Weights of a small transformer language model: width 256, tied embeddings.
MLP neurons of a small language model. Each row is named by its layer, matrix (up: input weights) and neuron, and shows model dimensions 128-223. Each number is 500 + 25 x the weight over its row's rms, rounded and kept within 0 to 999. Numbers have three digits each.
After each neuron's rows, "fires after" lists the tokens most often just before its 100 highest values on Wikipedia text that the model never trained on. A number after a token or word is its count.

L2.up593:515500524508492482486528490528509507527508512496519535477515497513446510507430495504480536501486489496521503507551489481554501504480495557532510527541526496511475489516488467471505482541513505509528506483527485509521449532512505506524500467497508519507471467491453493465498529536501522499
fires after: " (" 17, " s" 16, "S" 15, " S" 12, " \"" 10

L3.up195:538514496482489469500492453507471497551518472489499467520525532522446477477557458507474544520545501464463511533503558470488522503488511503515465474496520500454503536510482463534494482508496479515491474444495458484469481488487467498539524497495496511503532504499499491500511484468494507502
fires after: "C" 22, " C" 12, ".S" 8, " N" 6, "N" 5, " Lab" 5

L6.up192:562477460516513528524532504516494528538506499450495548509484507486514504489485493511481531477493538473524457529476467459453524503506487525500549504505484471479474492528501504491501510532457509526513515497512503493517493446502502520518534507478482524509522489459546510519526527492498535503
fires after: " p" 15, "om" 9, "u" 8, " P" 7, " pro" 6, " s" 5

L4.up428:501514476521479523485537495442515526513514488523512491480471520460516514462501507497509472499520472429535514513497451525506517474445528495478477479536488546498502537500448525508486459521449490493529514528494507517456523481493479536491464473519474479472471526523556480514493462505565486512
fires after: " sur" 17, " te" 11, "t" 8, "." 8, "ur" 5, " cont" 5

L3.up64:504474463498475485478513440514543495530498492491512461493486488525568453476499522516508551469503465512510511485489498465539471494491494569521523517484515471525510506499486479489503535477509523504498481524464501465469522489512506497481490515527515532475506499498518516493513530522542516494
fires after: " d" 22, " D" 12, " st" 9, " B" 9, " g" 5

L3.up568:484547512476499500504479525489486521446513493511487512483491474496496510492520462489527505504491513471487491492503461506491505465491499483498511513484516516457483518502487474530493493563478483505557558494503464471502524517462494530481506484506497532535520466479526514486454502528510477499
fires after: "at" 14, " th" 10, " b" 8, "c" 8, " T" 5, " dis" 5

L3.up580:521520559501512506505533487526474523468520515503479474488557500528536488496481499477449539508478452488527502516414475468479517479535511487510482481515523443450506523506518470471499492509524526481488530472517478503525545474495481503461491466520509516469528509489509495504512526496493520503
fires after: " v" 20, " V" 13, " m" 10, " in" 9, "M" 8, " M" 7

L3.up662:506498514522500554493497485554457502504489518492482510479498463487476501527518495475545478511541454490523506571505494489475496510584513519497488487516494525481471524507480506463480494537516490523519500490548485480510500520510480466450475486516498506458492498503494458512448522483489488526
fires after: " O" 18, " K" 17, " D" 15, "B" 10, "D" 5

L2.up425:469493449479461471474496523495507508514525496512488445541505480497518483509517512480516502516500467467483507531476488565529513522527506486500487479495485496457529519461504521486510509517529479465536482487519513457523505510535439498547490458470486509544474530494503495489496516521527537505
fires after: " D" 24, " re" 21, " Re" 16, " d" 7, " c" 7, "D" 4

L9.up290:490512483492477511497473494516517468549516548486509486489511498459507488522523542490507511432528522494503573540512482539522539492501484473454491512475527527496524509443477512479493481472516513466509519463505490523498528531571501503539450499473432514470487486511499470512525485526483490527
fires after: " (" 29, " " 23, "," 8, "1" 4, " of" 4, " in" 4

L3.up687:529514520493447468495454516508525531508511510490535495491563509497476484494495482489473490500527484493466488454525506516514481500474506521501503490509543508469516440531490489535530498499466497530450545517521492520474486503514501506555482566557506520532472483508484491496475522546486532453
fires after: "-" 17, " s" 8, " A" 7, " al" 6, " S" 6, " sur" 6

L6.up33:452542483511498549483537520513481537494513496505509518491488485465514494499445527526447516548545531488522481504503479493491467481467564517468464446496505518532509503542518533530477481496519521499470484485504463517504504526486529466466536525474441463530470490495516505450476500475517494538
fires after: " Gr" 15, " Al" 14, "r" 9, " ar" 7, " al" 6, " Mc" 5

L2.up183:473463541492519529440494483491544502498463495493524506493529519485444536483487500492493459508514470556516467509470534474480493493516488449486524532528499521505508540489516483468436511458447519510496532500462502525474526434509487462544489502496516452531497497519510501483456504517501483498
fires after: "\n" 35, ".\n\n" 20, " |\n" 11, ".\n" 7, "\n\n" 6, " —" 5

L4.up335:530521518492503533528543512520492566488494530482526484496520479499527513512491486535483538514517517522452512508454506474465546480477522500526512548515537460495511424482530473522475507487527484505487498475547532484492529451513445509502536522507503514504548447481505481520526486511498551509
fires after: " m" 28, "m" 17, "M" 5

L2.up847:458487480486465467463515533445527507525548499483482437474502487529544470507508528490481503459507477479464504480498468506493495530525491527509463509476527525480502516520491517463514483521512478504504507468472485501551518485472505484474507480504513472511526470536508510543497593465499514467
fires after: " g" 25, " d" 11, " G" 9, " C" 4, "in" 4, "as" 4

L4.up1011:482457522478530512518507535518526490475468502490531481516487430485512524510500497491460496493500521457499497508468511482472542497486484508463532543511462450476506468434508471507505537502493506497504536479509523507447499507506453488505528498509484505460484475510461520468527494484490515484
fires after: "s" 24, " I" 19, "m" 10, "k" 7, " Is" 6

L9.up668:516476482517496490448527508511454509495523523477561491497526479480479496523562470505466492536511547520491502511494494464478501508459523484517560509491472505461516538530542497509476490484505489496492512491503512500499512525506514485519517514488476553502498495482493469515490474469479529504
fires after: " M" 23, "–" 17, " P" 17, " University" 14, " V" 5

L3.up703:492445461504518483519476464450460507540538481474522538530492503547516493449499544505508491455501523499508481511474502474503466499472538489502497525463478461485525520515524514517515517499521492529498451478454464460506489455517494490524505487528478527486512499517469514500481538511459511506
fires after: " f" 24, " F" 11, " V" 11, " v" 8, " inst" 6, " eng" 5

L9.up253:494519521513513515510512504483520490499529509516511473508503522526511480478532500501488478491523505508544532554526497433523510497472503453445526514462507527498483500519481523523453474512453495507501519487451473485524497503493469534549516527477512486494475521480472464507493490510467508529
fires after: " t" 17, "st" 12, " T" 12, " c" 8, " inst" 7

L3.up637:500478503500502476533515459480487477542473503460460521512490467506507505478508491479474498515468540473446468523486495471513517489515473476502511487505536532474524516506481469476530484514508521505455570537534436466493474495497510552481448517526486563520529478472503495488504515487536534508
fires after: " p" 16, " b" 11, " O" 8, " B" 8, " P" 8, " o" 7

L4.up185:534502494471498486521494477499463502466492455460499499519488505501515489487512495468506502506494519539552492506501485481521535499518481443486496465500465459539467513530492506482507503490483493494474512486499454507560513488590487455503542509495504519512507456496526474494511509441508536496
fires after: " p" 26, "a" 9, " P" 9, "u" 4, "i" 4

L8.up46:509518574515468508485484510503518522445526525490512500504460490477480466530509511499487505504460474450489521539549508475487529481467520506448515520516500468488515502510418521462483498479530447483523513473513481465517480507487493516519499491486512506474518515494518448494445471534501470509
fires after: "." 52, " where" 13, " se" 5, "," 5, "se" 4

L6.up783:489477499512485524486482493491473489543517497471498536452543528510476518531515516471498529478534493460473438533548514486473473505513480507452526514504492530462516488505549532540543470492523511472467531492509531485524509494515449495461524488482490532529486511518520486511490494450515535495
fires after: " K" 19, " B" 13, " W" 7, "w" 6, "H" 5

L6.up594:479514536491511530474497478505559484504514497470465463507507548489462454512525490480507493544492541496511497507479560515478473520488520485480488487519478509505487515492515487491501496512500512469502497489469495461530532508536477485553469475544473474529500460533489499488527522533479486484
fires after: "\n" 29, " |\n" 18, " and" 17, "," 10

L9.up950:480484519497507523493517503474514531457484519525479497521544498504525523498516497471525530492474493517482544498392503494533492534471519475504516497494476554510499480522482475503518472493475576533483495510537464505505512472473536521491493525482510454462489519481516527477480547493493479491
fires after: "." 18, " |" 13, " (" 9, "-" 6, " song" 4

L3.up588:455534449492475494481478498493519537506512529506470534515507500513525430492488531522500484473473484524517513468520489472531510509534483533549501486436473597512526498508478552509482508484462512465487498506487463469498524494479499479539475474517469477460512528471489518497469506518515457565
fires after: " b" 12, " G" 11, " d" 10, " g" 6, " re" 6, "ig" 6

L4.up976:517473540539499498501513548522462488524456499490483507476494493520533498514533504512466512501527514527542465468494488518487537538537523532509533516473523484476500518550502495486475442528507516522488473533503522477507487515480479496476528461475459521508494478468457472536516529461480516487
fires after: " M" 23, " m" 10, " P" 7, "ob" 6, "M" 5, " R" 5

L4.up80:472501454503518482522494462523523513516486508531509514474528490482550481511520496466484458486525497519498492471459491472458470517474532442496544493497539476498474547490446495481491486433530487508480460484521435516481481504501503489543487525477484551510510512557486506515490514470498479494
fires after: " Ch" 15, " C" 13, " ex" 7, "ac" 5, " ph" 5, " ch" 5

L3.up208:482507522523503512469486534515489476507505506531506519473518466498460512467475512518531506508524495475486455499468503514544518515476493484469523488486506541503542529490494523504526508520504539501531534485506492484497478487545474505502457522471525486498517531534501524527452530535529523540
fires after: "." 40, " =\n\n" 4, "S" 4, "Th" 4, ".\n\n" 4

L4.up652:462497519491505462515502526511495521456517499470498522485523506478502522495509536473513485507488492510509493501529464517503519475488472459475524462496487489463518510549488507506513543532462512489520516468516452512493545459482484503476506527489499479439487497532525470504497491513544479528
fires after: " t" 27, " T" 25, " ent" 8, " th" 8, " c" 6, "er" 5

L9.up582:456553541501494540451523517513487561496503513496564497515520484468527516464527491485514516510469474508521454517467460480483475553482480533496508500520507483508499490481522510495474486485455535499517478511531476501526487488518490527438493530533529518467500495503479511508522521546499524479
fires after: "-" 16, " |" 12, ":" 7, " by" 6, "er" 6, " as" 5

L3.up6:464484503508530513493557526515538485488504475521484505497497458477464535475508525463492422472506497496534509487465521488568511528488525463486487499476514522490514504521512530521533453531493509521523522493480452520518469443524456523541514536488471499498481508539494518509513507465495493491
fires after: " m" 22, "/" 16, " o" 10, " f" 8, "." 6, " le" 5

L8.up933:454499484468477522515498473522530526482539523523526488472530488489503527526488465501476493538497506504562496524506524497457500507547461481523497501486489493456522511497541516481514484520545521459483482488522530476476483516526477509484483480492530520482455504495513478490512531497525460525
fires after: " D" 21, "th" 11, " first" 8, " First" 5, "D" 5, " d" 5

L4.up671:491491561508501468526486510530476514534480497503520505440530530478483500523472500530466489505533489454520460505488472476499482469482509523475526501519464531518480478534475509473518512503487478503508533467539495559431450525494491541475456555503522514525534464491514502464508476510545509517
fires after: " S" 18, " s" 11, "S" 9, " sp" 9, " sc" 8

L9.up223:486508474495487559454482529491517451484525516474447499473532499493509519518530463484511465464480512493486535536458483541516500503511483501454501472514526536528485496483488519514480476476532478495511525490528517469493510548518506497482554472488477509530450497497514496484486508497501522500
fires after: " " 25, "2" 17, "1" 12, "ed" 7, " N" 4, " in" 4

L6.up766:488498453486444486490479501460536516462525522507486452507498518455479503478529505523476512527512451523535506431535417512467533463519480534536484489502533477460537510509483484495491483487535487515466532514483495472528512479511497490494490467476489530480505502525561482531492494488514489515
fires after: " d" 32, " C" 9, " D" 5, "it" 5, "y" 4, " " 4

L4.up81:490477516487503565526514506485494452458540510518513518478485530463494532492469500469510484530508531449496478505507468532537535521485482528478501490481499511509485527529459516453472492517464478509529509502536498497502514479475493477520467489450504472471502510516542533506496527513533463528
fires after: "." 68, " so" 5, ".\n\n" 4

L6.up369:491494515559482471470474543480481510542496484502486527485500481471550492492530493478491519494511510526480498519478502506476537437486530512531483509556514476465504512469495532515461420513453535458500538489529483465496494515494491525493481490497495501482485534478526483499495488532518574471
fires after: " U" 32, " Sup" 9, " v" 5, " rec" 5, "U" 4

L4.up836:457530488538511471522478527454505488483488500505492516505508523494501442515465546566481520476447523504512515525489493465467459507460507537477476494502468502500496503479553494475509516448520511516511484480477484469472544504516510521492436560536470489494497479484510534527421478515466467514
fires after: " f" 22, " polit" 11, " F" 10, " str" 5, " L" 4

L8.up997:511470458470490449506497503512518557498499492449511487495492456514532520501481500487506492511464495481540496508474517475488462520480515479490459476501472483493506563534486483516500484522528535494489488487506486495518471467533494484470549521512534527500456467445513493462461528510541551476
fires after: " p" 18, " P" 17, " l" 6, " S" 6, " B" 6

L2.up648:490509504533469515492436474496475526472485498500506501490475503481522485490502497511458505484493534504495501529518503484491516574502509458505458462497482496513489515496512519517514497528468489505480503506523458521487510496475511460481527492521487460500528501449497523505468480516507445480
fires after: " Al" 22, " a" 13, " al" 10, "-A" 5, " Or" 5

L4.up430:512502505554492496471494465502504486501478528481512499574494553505483516527536493468447481500525554497478513461475543497544513505506454486518481445477459525495523496518495448477492500538471501529551516493513469546485513499492495510517491513471489481458492544517522449534504528544482490508
fires after: " S" 23, " E" 10, " P" 10, ".S" 9, " C" 8

L6.up124:539505496501484507528480503485498526493462523454509546464496496457511490486470504539465481501461469491487531508509491468471496510556505500492534518543493510501465506563491460473477487455498556495516483506505486484514500477495506524455498489524453475488491488471543471514509527471498543555
fires after: " B" 19, " K" 14, " L" 7, " p" 6, "u" 6

L3.up1020:528475522506509493474517501526491533480462465520512502495544498508505514521500508508492527515519536481454500487461513452527476500496494491512507544516467501524469524473522472495503514461495473504494536475479454531504476498502476512538551535452495511486531497534470551514501493497508471510
fires after: " ac" 12, " c" 12, "stit" 8, " ph" 8, " C" 7, "ac" 6

L4.up177:487478567492486527559554579502523473511475503536511555502518490513514483465519523517424482496515504472498478545457526486465501493471497511455549500493495485496519459435499509551511450493484505461503534508493501540536506493499491517487509503517493513498497476499500497483522521527530475438
fires after: " f" 32, "g" 10, " o" 8, " p" 8, "v" 7, " a" 6

L3.up968:471434472492550513513534510490508508551499535501499501472508483514530543476506449473495570509476501479492486544454474484481515567528544523484524470534514481508472437477478490476508518458477537511499469515548507503484514465482501498484509508512482512538503507501528532511515509529543541485
fires after: " de" 19, " d" 14, " p" 13, " pro" 9, " con" 9, " " 5